config.yaml
n_kv_head: 6
head_dim: 64
norm_place: "pre"
norm_eps: 1e-05
qk_norm: false
parallel_block: false
init_std_o: 0.00349
decay_fraction: 0.565
decay_shape: "linear"
train_tokens: 825200000
dataset: "wikipedia_en"
MLP neurons of a small language model. Each row is named by its layer, matrix (down: output weights) and neuron, and shows model dimensions 128-255. Each number is 128 + 24 x the weight over its row's rms, rounded and kept within 0 to 255.
A block is one neuron, or neurons of one layer that tend to fire together. After each block is what it responds to, as a language model described it from the Wikipedia text at the highest values.

L3.down3 [147 172 145  84 107 137  87 136  97 101 147 124 131 122  83 109 154 111 167 133 123 108 111 120 124 115 184 140 134 141 153 134 106 160 121 128 150 109 118 127 107 126  97 128 113 151 115  91 135 139 145 137 159 106  88 149  96 176 170 109 103 110 164 146 129 129 139 105  99 104 104 116  81 136 121  92 121 149 114 125 138 133 106 154 136 112 132 138  85 124 133  96 137 121 171 135 122 125 142  85 134 124 121 167 113 129 117 133 142 123 140 139 117  97 131 114 166  79 117 132 110 118 129 113 128 123  86 144]
L3.down385 [102 118 152 117  97 127 120 111  95 141 107 149 125 123 121 125 116 136 124  85 165 106 170 111  75 118 143  76 120 104 133 131 126 133 130 130 140 143 107 128 145 132 131 120 113 144  83 149 138  98 162 111 105 149 111 118 125 172 140 115  79 121 129 103  58 104 115 152 104 106  80 122 135 157 150 118 120 127 162 170 128 127 149 117 121 149 118 112  92 142 107 122 129 115 101 110 170 106 108 124 106 116 123 175  76  97 130 128  98 113  99 161 160 118 115  97 110  86 123 170 131 144 126 160 127 138 110 136]
L3.down491 [133 132 153 122 117 158 145 157 123 122  90 172 142 133  99  81 152  93  99 130  99 128 116 135 151 127 162 120 114 166 136 138 111 120 150 117 114 105 141 160 120 118  81 135 138  98  85 112 164  92 119 151 129 105 151 131  97 105 171 127  92 149 186 141 121 122 143 160  92 119 105 152 139 149 152 107 133  88  98 136 134 127 137 149 118 112 106 114  66 136  94 115 147 120 153 122 117 159 116  87 113 132 164 118 101  96  91 127 137 103 126 133 109  89 117 115 137 150 155 153 135 135 137 120  77 176 101 168]
L3.down591 [133 113 174 133 123 126 131 118 156 127  96 141 139  94 137 150 133 101 145 147 120 100  98 137 127  88 160 133 146 111  99 163 127  99 122 111 151  99 136 137  98 102 155 139 125  73 146 128 112 107 141  98 140 150 143 118 110 151 139 166 135 131 132 129 131 138 107 137 161  86 135 147 131 147 107 104 131 121 141 106 124  78 131 126 103 118 108 176 158 141 159 126 142 170 132 145 118 147 184 128 130 135 135 118 135  76 154  98  78 102 119 160 154 164 109 119 119 109  88 122 132 124 161 114 114 137 137 125]
L3.down1110 [157 135 150 108 114 133 129 160 144  99 119 120 122 118 109  81 138 158 126 114 135 133  98 141 105 127 123 140 108 100 119 121 144 139 112  95 129 138 112 156 115 159 179 101 148 153 113 157 124 155 157 129 164 141 170 108  92 158 177 141 126 125 133 168 130 115 123 133 139 141 146 123 136 157  93 105 120 111 129 108 132 107  95  94  82 161 155 129 107  91 146 100 148 100 129 122 117 113 124 159  74 132 149 127 132 135 106 153 166 101 128 129 142 127 143 117 162 119 101  98 138  88 179 131 113 131  85 127]
L3.down1129 [131 125 135 139 129 148 123 161 130 162 142 132 132 120 121 149 156 133 143 120 151 134 112 139 166 109 134 108 129 166 131 157 113  95 125 127 100 153 115 136 115 140 158 140  57 116 143 141 138 182 136 126 163  97 132 129 157 105 163 126 132  75 157 146 146 138 110 121 104 134 141 151 179 120 124 156 144 143 114  98 137 134  91 133 112  93 118 184  76 107 120 131 113  90 111 120 130 144 131 142 119 168 154 129 134 166 137  92 128  65 166 129 123 105 123 132 161 106 141 110 153 152 132 118 153 151  80 155]
L3.down1440 [112 143 158 129 125 144  91 121 105 118 137 143 128 135 180 123 129 145 111 150  98 149 125 134 103 101 140  98 122 110 133 126 100 131 149 146 149 132 122 156 122 135 186 121 118 117 102  80 153 143 133 119 169 188 127 108 117 129 132 121 111 117 129 152 168 126 109 118 158  82 115 104 129 126 135 106 141 121 121 128 107 107 117 123 137 131 125 104 142  95 165 115 173 139 112 121 156 132 181 162 138 100 120 158 128 121 145 119 127 127  76 132 122  96 127 121 130 108 128 139 172 154 143 142 112  99 124 131]
L3.down1530 [146 146 148 118 103 145 110 136 168 106 133 174  61 114 141  87 124 136 115 132 121  75 129 149 130 111 148  80 144 139 167 106  86 114 181 100 108 187  61 155 128 142 120 151 123 156 108 119 152 122 135 151 112 109 139 131 124 131  99 107  91 120 113 110 150  99  65 122 173 161 111 138 140 141 147 121 104  99 112 113 177 106  96 119 106 117 128 173 161  85 183 101 133 163 130 123 133 100  98 164  94 103 107 133 120 140 145 107 168 122 124 106 146 140 149 130 155 133 167 103 122 148 132 148 147 142 118 158]
Responds to: Word-piece endings that complete a word begun by the previous token, often agent or role nouns, such as May-or, engine-er, invest-or, act-ress.

L14.down105 [107  99 103 122  89  80 117  93 131  83 120 111 105 106 157 166 131 153 131 135  93 160 103 110 118 148 160  98  75 147 135 145 112 108 127 165 154 140  84 103 173 140  84 115  80 116 162 125 139 123 105 152 154 116 136  83 119 140 121  82  86 165 154 143 136 143 113 149 169 162 111 164 140 180 115 141 145 167 165 204 147 142 157 118 124  88 114 130 133 112 113  95 112 119 137 140 121 139 164 104 102 143  74 121 186 109 174 100  83 131 162 106 109 131 125 130 111 145 106 135 127 114 142 145  98 137 101 117]
L14.down469 [ 82 126 135 170 131 169  99 117 123 102 177  93 115 165 130 178 150 112 121 150 149  82 116 101 134 142 128 140 140 142 172 147  91 139 108 115 183  81 108 136 119 130 123 185 105 153 136 106 118 116 103 138 102 103 155 111 149 174 113 106 135 169 159 102 156 171 156 122 170 156 103 122 111 128 151 126 127 146 126 131  86 107 136 130 146 129 157 150 111 118 127 137 139 157 135 120 123 114  90 101 130 102 144 132 167 164 114 150 106 150 168 117 125 163 149 123  91 178  97 133 137 125 100 109 165 121 139 113]
L14.down495 [171 121 120  87 109 128  86 157 100  92 129  91 130 189 130 123 118 137 111 123 120 108  82 139 143 114 147 108 133 126 124  84  95 113 137  82 161 129  98 136 127 131 128 109 125  80 121 151 134 173 139 169 148  96 149  91 131 130  83 176 107 126 154 143 103  90 108 171 125 101 156 137 115 126 125 138 135 125  78  89 118 134 119 135 105 128 101 104 146 138 113 117  96 130 135 120 177  99 105 136 105 137 175 113 158  98 104 119  87 137 128  98 158  93 156  93 138 150  78 118 141 156 128 117 125  93 135 112]
L14.down496 [ 85 114  96 145 152 125 102 185 113 144  75  89 162 135 151 134 159 109 107 127  76 124 116 118 127 116 116 142 135  88 118  80 121  87 136 149 172 178 155  95 121 117 130 126 160  93  98 122 124 110 159 126 116  98 108 121 119 114 116 113 152 136  92 170 137 128 192 142 140 106 112 146 132 137 140 108 153  97 132 148  97 144 102 103 130 151 143 116 123 128 144 118  91 150 106 120 168 143 122 149 165 123 108 140 160 115 143 164  73 114 120 115 171 100  88 112 136 126 116 112 137 106 141 111  72 111 140 175]
L14.down528 [100 186 104 140 102 110 115 110 128 110 145 148  97 173 122 110 129 143 109 122 133 136 115 121 106 112 113 129 145 106 166 100 129 110 178 119 161  62 164 119 170 104 121 117  78 142 177 168 104 112 156 137 141 169 120 122 118  91 148 136 117 159  93 125  96 117 114 144 122 130  82  86 105 122 160 121 150 148 131 108 110 143 116 144 172 152 130 126  97 119 113 109 132  90 148 151 153 159 139 143 121 131 121 128 110 123 144 139 139 108  73 142 134 122 140 136 180  87 156 147 118 151 127 119 141 157 133 129]
L14.down1223 [161 121 146 141 170 154  81 120 148 128 100 110 132 112 126 133 137 117 129 152  99 137 147 125 127 131 139 124 110 127 181 145 136 143  82 146  96 138 124  99 173 153 127 132 150 139 174  98  98 151 127 131 125 128 155 116 168 150 103 147 131 133 141  88 129 126 106 161 110  93 132 139 163 131 110  73 117 105 108 109  89 172 182 111 134  94 132 143 122 131 112 134 148 133 164 153 134 161 118 146 145 146 125 132 160 137 135 119 127 147  73 133 150 153 140 101 104 121 180 141  88 112 138 116 164 139 109 127]
L14.down1329 [156 115 103 133 128 145 150 157 112 109 139 125 145 119 106 159 191 126 144 124 133 151 130 137 127 148  79 115 154 144 101 147 119 120 129 148 119 102 103 117 128 135 165 122 107 148 142 128 128 128 135 115 139 108 107 108 119 145 126 119 122 138 135 147 130  96 119 154 143 139 170  96 137 140 151 100  89 135 178 142 155 122 130 136 127 132  92 152 136  68  98 144 120  58 124 169 144 108 131 141 135 137 112 101 127 155 137 130  96 136 173 123 135 143  94 203  76  73 133 143 134 110 138  96 113 141  99 104]
L14.down1431 [117  91 114 125 163 169  91 151 139 126 108 116 134 165  69 145 161 104 162 152 146 130  98 113 129 140 174 161 124 120 152 125 110 113 121 100 132 166 137 123 158 117 139  77 156 118 126 140 111  96 118 144 130 130 107 123 101 125 157 114 148 127 102 159 147 104  93 156 105 133 141 140 140 117 133 120 115 185  98  97 122 136 170 131  93 145  91 132 128 172 178 106 169 178 130 121 124 134  71 141 118 136 150 110 132 132 134 156 155 110 121 110 133 139 115 171 152 139 129 113 128 109 145  76  76  87 153  96]
Responds to: Short word-piece fragments inside a longer word, after its opening piece and before a suffix like -y, -ed, -ation, as in the·rap·y, calc·ul·ated, canc·ell·ation.

L3.down24 [139 155  99 154 139 114 133 181 124 123 115 136 134 111 134  83 119 139 135 126 128  96 146 132 127 123 135 173 136 119 159 133 124 201 117 108  95 145  97 109 125 132  98 149 124 154  78 134 179  97 122 136 112  96 119  78 134 130 128 102 151 143 155 137 142 125  98 161 101 153 113 139 146 116  85 130  78 122 133 173 152 131 146 117 149 141 157 129 181  86  94 125 114 176 134 173 166 113 121 140  90 124 162 104 112 121 167 125 142 115 131  82 144 118  98 126 125 141 134 118 144 105 125 129 153 104  83 164]
L3.down66 [151 189 123 146 123 159 176 100 153 122 122 127 135 157  93  94 148 131 120 175 103 135 122 120 164 108 114 122  84 168  74 101 156 143 129  97  70 110 137 123 127 132 168 125 152 128 104 118 117 152 113 117 136 150  96 134 125 125 142  65 137 163 138 141 140 117 111 168  73  98 106 135  86  96 122 141 112 158 113 109 162 133 150 125 149 160 154 151 127 132 112 156 149 140 161 126 115  90 121 141 141 139 178 113 168 106 155 104 123 120 183 139 110 104 119 147 120 119 166 124 128 170 104 141 148 133 141 109]
L3.down88 [147 120 125 100  92 135 136 105 135 108 146 107 135 118 132  78 139 133  87 152 119 170 120 144 105 113  99 136 135  80  95 105 124 163 108  92 153 122 138 144 142 143 101 103 102 159 154 140 133 175 110 168 104 123 137 175 151 152 117 119 128 157 151 136 145 163 157 144 126 102 111 122 156 130 115 144 131 104 156 132  94 119 113 162 121 124  83 111 123 126  98 121 110 128 158 166 121 122 158 115 150 114 138 152 144 146 124 101 112 135 112 145 108 121 155 116 108 120  90 121 148 127 166 132 137 133 137 107]
L3.down255 [158 115 103 148 122 131 125  98 126 116  60 142 117  71 171 149  71 143 120 140 133 134 122 109 116 169 122 103 111 141 142 132 115 150 110 124 133 140 155  92 133 140 127 174 149 146  99 117 137  93 125 123 138 158 150 128 117 125 110 139 137 117 147 126 128 137 135  86 131 106 132 197 132 133 135  74 126 143 155 188 120 121 137 159 124 120 141  77 123  86  80 122 120 118 139  96 137 147  87 135  83 111 112 154 152 118 114 142  82 125  98 106 162 103 175 163 141 160 102 138 124 134 127 137 100 125 120  84]
L3.down557 [ 92 177 119 119 146 132 108 135 148  99 109  85 160 175 151  70  94 181 108 109 123 116 148 152 134 128  83 105 134  95 159 133 146 129 110 130 118  69 165 132  81 101 105 109 139 162 133 140 119 147 137  97 120  82 174  91  99 114 138 140 124 131 118 111 111 151 124 148 134 138 131 134 111 147 129 105 108 137  98 129 123 123 140 136 121 136 134 133 133 103 160 154 126 130 131 127 145 129 172  98 114 126 144 124  93 129 189 161 118 107 143 142 124 107 108 134 111 101 123 127 125 146  98  94 124 155 165 166]
L3.down595 [121 128 121 174 197  86 114 130 130 150 143 140 159 133  78  88  83 164 116 154 101 111 128 175 105 172  77 174 156 144  89 124 132 134 156  92 162 142 138 154 143 138 142 110 144 147 140 132 112 124 138 128 150 121 106 140 123  84 124 155 170 144 113 141 134 151 163 106 153 113 154 136 109 139 122 140 120 123  96 148 156 131 162 116 147 164 117 150 102 128 130 132 112 155 155 162 167 139 160 107 103 137 171 146 140 107 152 126 112 125 101 136 147 154 139 164 115 112 141 121 135 173 150 145 120 113 113 125]
L3.down656 [116 110 140 130 123 163 162  99 168 132 132  91  94 137 119 109 122  90  93 138 114 129 150  70 118  91 125 108 138 157 111 133 130 119 134 120 115 147  83 121 135 141 114 126 138 115 141  94 145 151 131 125 138 112 136 143 136 123 148 103 116 150 107 102 160 175 149 121 108 141 138 125 114 100 119 154 147 110 166  72 127 141 123  90 168 116  70 133 136 169 112 130 123 126 112 125 110 110 131 131 163 157 142 114  98  93 135 126 106 130 133 131 121 117 162 106 114 135 110 118 131 116 112 167 137 139 202 143]
L3.down981 [125 128 158 114 132  79 120 168 125 168 204 143 179 129  77 134 162 126 140 125 117 118 132 120  95 149 151 144 138 134 128 113 175 130 153 100 146 159 113 124 139 121 128 191 120 104  91 123 139 103 146  91 115 101 118 133 121  96 185 114 117 111 124 130 149 130 138 153 131 130 146 166 172 135 160 149 131 140 117 137 174 144 137 108 151  93 142 126 107 133 123 112 155 141 114 165 110  46 151 134 100 136 176 135 136  92 121 127 145 163 154 128 168 109 149 148 122  98  88 147 111 112 102 115 113 156 129 151]
Responds to: The "N" after decimal-degree latitudes in coordinate strings (34.168889°N) and digits in coordinates or times; weakly, predictable word-ending pieces (press-ure, suic-ide, mans-ion).

L14.down159 [150 119 117 111 132 128 122 129 113 129 118 144 108 106 161  99 124 109 159 136 135 128 144 113 162 126  97 102 130 117 142 167  98 114 137  97 135  57 178 130 114 170 128 160  84 153 117 120 133 128  99  95 113 109 159 127 105  96 169 127 138 133 138 139 153 138 165 145 143 123 109  89 156 151 163 144 131  89 151 152 132 146 130  95 138  86 157  99 110 175 110 110 139 105 132  86 171 133 118  99 129 176 108 117 152 128 161 106 124 184 148 109 115 102 120 144 111 108 153 174 119 147 149 119 131  90 101 116]
L14.down327 [110 127 140 143 147 129 120 110  87  90 106 110 129 144 149 149  55 145 127 134 159 141 142  85 140 124 110 133 155 120 133 129 131 107  62 168 166 115 162 155 122  96  92 127 110 107 147 116 110 121 136 117 129 125  70 104 114 140 111 105 185 121 132 129 117 147 131 129 122 117 108 120 109 131 133 142 106  97 129 114 136 136 125 123 128 136 131 123 154 131  86 124 132 123 111 143 146 129 115 121  89  91  95 132 113 147 118 162  98 125 175 108 139 133 108 114 135 104 129 163 103 147 102  96 107  68 141 116]
L14.down398 [169  79 138 141  99 118 137 135 164 110  69 177 152 106 153 175  93 140 153 161 103 133  86 133 147 139  89 155 106 104 144 126 117 137 135 151 108 111 161 163 133 113 143 119 151 136 134  94 153  96  99 107  79 159 135 160 138 117 139 132 148 131 124 138 108 134 141  98 144 160 143 100 124 136 151 130 104 125 122 106  79 112  89 112 133 143  94  75 143 140 125 167 145 172 136  66 162 154 137 144 121 120 138  86 131 147 101 128 135  98 136  83 100 115 111 159 117 138  57 139 216 124 138 127 131 112 125 103]
L14.down468 [ 89 102 111 190  76 156 129 131 109 129 142  89 143 153  94 148 103 143 105 164 144 138 147 110  91 103  92 127 159 160 125 172 127 126  58 124 174 119 133 147 160  92 120 129 133 112 136 101 175 104 127 151 141 142 146  90  88 137 144 178 139 125 116 166  98 141 109  94 124 165 126 101 108 133 144 133 122 129 117 134 176  98 141 135 114 121  98 122  96 129 159 152 150 109 126 179 146 108 126 128 117 121 107 109 151 135 128 140 102 140 149 135 107 112 100 114 140 122 139 138 121 162 147 146 136 107 170 145]
L14.down524 [123 152 167 123 129 146 165 126 134 157 108 116 100 130 118 145 141 210 131 128 109 134 118 126 111 139 123 123  72 123 113 138 116 105 152 148 165 117  94 118 144 143 119 136 123 116 181 124 162 131 162 156 162  89  97 142 142 129 136 153 111 133 128 168 145 115 176 141 117 106 144 168 155 151 119 131 108 106 125 101 113 154 147 139 153 108 125 119 111 111 170 155 100 123 173 160 133  97 160  73 119  89  99 157 129 140 141 111 125  96  99 102 131 154  92 127 155 108 148 113 124 107 115 184  88 106 141 172]
L14.down660 [ 78  99 122  90 114 179 139 126 175 117 128  90 165 106 113  63 113 134  96 106  99 126 188 164 117  86  92 130 143 130 155 120 104 111 125 147 145 115 124 156 165 128 119 144  97 122 154  91 131 170 122 147 107 147 165 109 124 123 160  85 121 153 104 123 113 145  98 141 103 126 104 139 133 147 127 105 205 135  97 153 109  92  90 111 118 156 127 111  99 104 121 125 126 155 133 123 168 109 180 137 114 140  76 133 112 141 143 118 159 153 171 114 107 101 131 121 134 131 154 111 119 139  85  87 127 161 119 155]
L14.down1274 [134 106 170 121 136 115 117 156 130 147  98 122 132 118 126 169  96 109 157 167 104 160 123 141  92 117  90 163 128 113 132 122 102 152 129 122 125  71 131 178 139 146 118 126 135 107 132 125 150 109 103 138  77 131 130 151 111 157  79  87 163 160 118 127  97 130 117 174 132 168 167 114 148 150 125 143 176 130  83 113  89 121 123 116 113 119 133 112 106 152 169  80 138  88 125 128 153 133 131 166 136 116 145 127 109  95 143 156 163 143 150 144 112 162 128 131 139 110 127 119 137 136 114 103 101 109  97 122]
L14.down1436 [134 131 116 121  74 123 100 133  97 179 144 144 115 148 178 145 116 120 107 159 109 159 158 102 137  95 130 115 130 135 129 106 126 114 157 124  98 130 122 183 160 149 126 139 153 117 127 140 175 148 149  89 130 142 115 156 124 146 112 127 194 152 127 143 158 126 170 132  91  98 129 129 132 122 134 144 139 101 175 131 117 177 124 110 101 158 126  74 206 158 163 120 151 144 107 102 157 126 112 148 135 114 113 134 126  70 107  73 178 109 128 128 107 169 114 120 144  89 129 118 107 128  84 135 109 123 105 167]
Responds to: Last digit of a multi-digit or decimal number, just before a unit, %, ) or table bar, as in 174.8'6'/km² infobox densities and stat tables; also sometimes mid-word pieces like unan'im'ous.

L3.down222 [113 161  93 137 101 115  91 100 140 145 151 106 135 105 138 140 155 135 118  71 129 125 136  86 148 114 105 154  88 126 133 194 142 136 147 158 131 135  82 143 130 152 147 147  95 118 127 110 106 110 141 142 110 111 124  93 143 123 122 126 171 176 116 132 150  72 135 138 162 105 128 125 153 162 102 149 148 119 143 103 160 167 146 143 110 132 136 131 146  88 113 129 169 128 164 152 134 127 115 110  62 133 149 109 149 126 177 107 132 146  87  96  98 163 115 117 141  92 129 121 124 110 144 103 118 111 145 140]
L3.down225 [120 182 147 113  82 118 104 106  77  98 131 118 159 156 155 100 142 115 134 110 123 113  97  97 105  94 111 105  87 144 109 109 102 138 115 140 130 148 144 135 155 116 146 128 137 139 119 134 116 213 144 126 154 127 114 110 124 163  72 101 130 120 166 173 105 132 110 138 106 103  78 121 103 146 107 102 136 102 133 126 121 114 121 102 135 134 146 137  87 163 133 104 129 164 155  91 132 155 107 141 125 109 118 142 110 118 157  57 134 102 126 103 132 106 124 131 117 119 107 139 142 140 123 157 105 128  95  89]
L3.down443 [131  96 166 139 135 113 124 128  78 161 129 141 138 157  98 118 131 126 145  98 108 128 158  98 106 125 142 142 112  88 115  86 128 126 124 104 159 166 146 111  96 130 126 143 110 158  84 120 129 147 107 137 100 106 106 114 142 136 130 134 105 118 153 130 155 139 136 115 166 131 183 124  76 130 126 136  81 120 164 150 143 107 126 154  64 112 130  94 109 161  99 121 118 124 149 132 149 107 153 116 101 126 112 141 141 133 131 135 132 188 104 145 152 147 140 117 131 139 114  73 172 105 125 128 128 171 118 133]
L3.down611 [108 181 148 134 151  78 142  91 126 144 129 135 148 102 110 146 133 128 147  74  96 153 133 129 115 133 149 156 111 129 132 125 116 150 123 146 120 147 112 116 161 106 129  98  75 104 103 138 146  91 130 123 132 141 148 154 100 147 146 102  88 101 152 115 159 150 135 108 131 145  96 114 134 134 130 131 154 112  89 141 154 157  85 119 121 120 123 134 120  96 121 115 175 101 157 233 136 136  87  67 118 115 137 138 107 142 109 113 115 123 152 139  77 103 128 101 140 122 113 100 120 110 128 159 199 146  83  98]
L3.down1002 [123 147 135 143 147  89 121 148 140 108 120 104 120  87 112  97 119 133 137 134 151 140 115 158 107  80 137  64  70 107 140 153 109 127 164 112 123 161  79 109  92 136 141 127  87 102 157  93 139 174  92 121 129 106 130 137 128 124 145 113 117 109 129 110 148 135 110 148 121 110 103  85 128 149 103 142 169 120 129 121 133 131 138 136 147 159 179 148 114 103 117 128 113 121 126 143  80 163 128 115 166 136  98 170 107 143  85 141 130  72 186 165 135 182 109 150 106  79 141 158 136 137 136 113 143 119  96 165]
L3.down1073 [110  72 146 155 151  99 119 116 108 126 105 100 107  80  98 120 122  96 149 127  92 135 154 134 140 141 149 119 166 144 138  78  69 121 143 100 137 135 118 130 143 132 139 156 159 124 144 119 117 121 139 120 131 122 164  91 105 115 166  97 137 130 100 149 114 143  67 107 162 144 121 138 121 122 115  84 137 181 108 123 107  89  98 138 144 123 160 158 134 131 133 130 105  80 145 143 138 113 138 145 134 119 129 116 144 125 116 131 167 128 143 133  99 128 134 126 135 105 148 141 157 118 109 117 152 162 144  77]
L3.down1126 [160 103 135  91 150 149  96 111 125 113 121  96 114 148 106 105 119 144 120 131 125 121 135 114 129 112 130 136 124 124 157 112 143 153  77 117 143 148 138 128 138 140 162 167  74 104  86 130 188 136 128 127 119 139 129 158 111 162 132 144 150 116 124 155 129 142 119 128 143 112  98 157 166 109 107 123 118 126 104  99  87  86 142 114  93 135 159 144  89 129 162 119 117 127 133  98 152 113 113 117 124 141 160 181  92 131 142 113  72 101 135 146 125 137 118 112 145  99 140 147 181 123  94 156  97 115 158 123]
L3.down1214 [136 107  82 121 169 132 107 157 111 127 108 164 122 114 194 129 145 104 171 100  56 127 172 108 178 113 160 146 144 122 160 139 129 123 134 149 116 124 140 135 113 131 137 111 175  96 109 132 108 122 203 143 149 126 143 105 144 137 112 132 106 149 133  84 141 167 116 128 158 144 167 113  98 131 103 177 109  76 123 158  97 129 130 135 139 148  85 134 136  95 158 161 167 146 121 126 129 108 168 117 122 134 104 107 122 212 122 143 173 144 134 111 118 106 106 132 135 142  85 169 140 140 100 143 134 135 123 134]
Responds to: Word-final pieces after short fragments (no-ise, al-one, th-reat, m-ud), plus nouns like office, place, area after "In" or "the".

L9.down1227 [122  78 105 155  95 114 108 143 132 120 105 123 122 129 115 118 129 166 168 138 113 133 116  83  98 107  92 169 139 147 139 128 132 103 125  80 130 144 169 103  81 133 103 141 132 158 118 139 155 157  87 138 116 158 110  85 119 129 147 111 142  90 103 122 137 109 132 167 106 134 140 112  95  91 147 122 144 136  83 148 122 119 138  97 122 143 136 121 117 162 138 158 135 107 129 110 158 117 143 150  90 163 181 110 157 131 123 143 152 138 105 120 149 130 145 101 160 161 117 129 125 118 145 103 149 147 177 135]
Responds to: Digits, separators and pipes inside dense reference data: geo-coordinate strings (°N), ISBN/OCLC numbers, and Wikipedia table cells (| , No.).

L9.down1500 [123  99 125 102  99 101 128 136 103 143  85 192 135  79 142 162 116 135 135 109 143 108 133 147  74 106 125 169 137  84 132  90 104 154 132  70 136 171 129 143 123 104 130 171 134 147 136 132 118 122 173 133  69 108 159 107 151 110  96 108 109  97 147 128 112 128 128 134 156 127 110 137 134 144 109 159 165 100  84 151 130 117 147 112 163 144 173  98  92 133 124 121 139 140 114  94 129 145 134 135 108 107 161 140 118 105 111 109 108 108 145 120  92  93 137 120 121 203  93 149 149 144 149 151 152 167 181 153]
Responds to: Final suffix pieces that finish a multi-token word, mostly agent or plural nouns like vot-ers, Comment-ators, Vis-itor, Found-ation, often in table headers.

L9.down370 [100 179 103 109 113 131 144  83  98 131 150 159 132 151 143 142 167 150 142 117 148 131 148  91 141 155 145 121 137 129 117  83 131 142 152 126 152 150 132  91 143 145 114  90 152 107 110  93 134 124 125 176 127 110 109 102 101 113 109 116 120 110 115  93 129 112 149 123 136 130 117  63 155 121 140 125 121 132 146 140 128 131 129 116 154 148  90 141 124 146 107 165 118 148  98 141 143 135 140 177 181 130 119 150 117 101  76 160 126 142 132 163  81 106 140 149  97 123 120  89 164 102 148 102 143 161 134 137]
Responds to: Second and later pieces of a word split into fragments (th-reat, swe-et, abd-ic), plus set phrases like first time and some of the.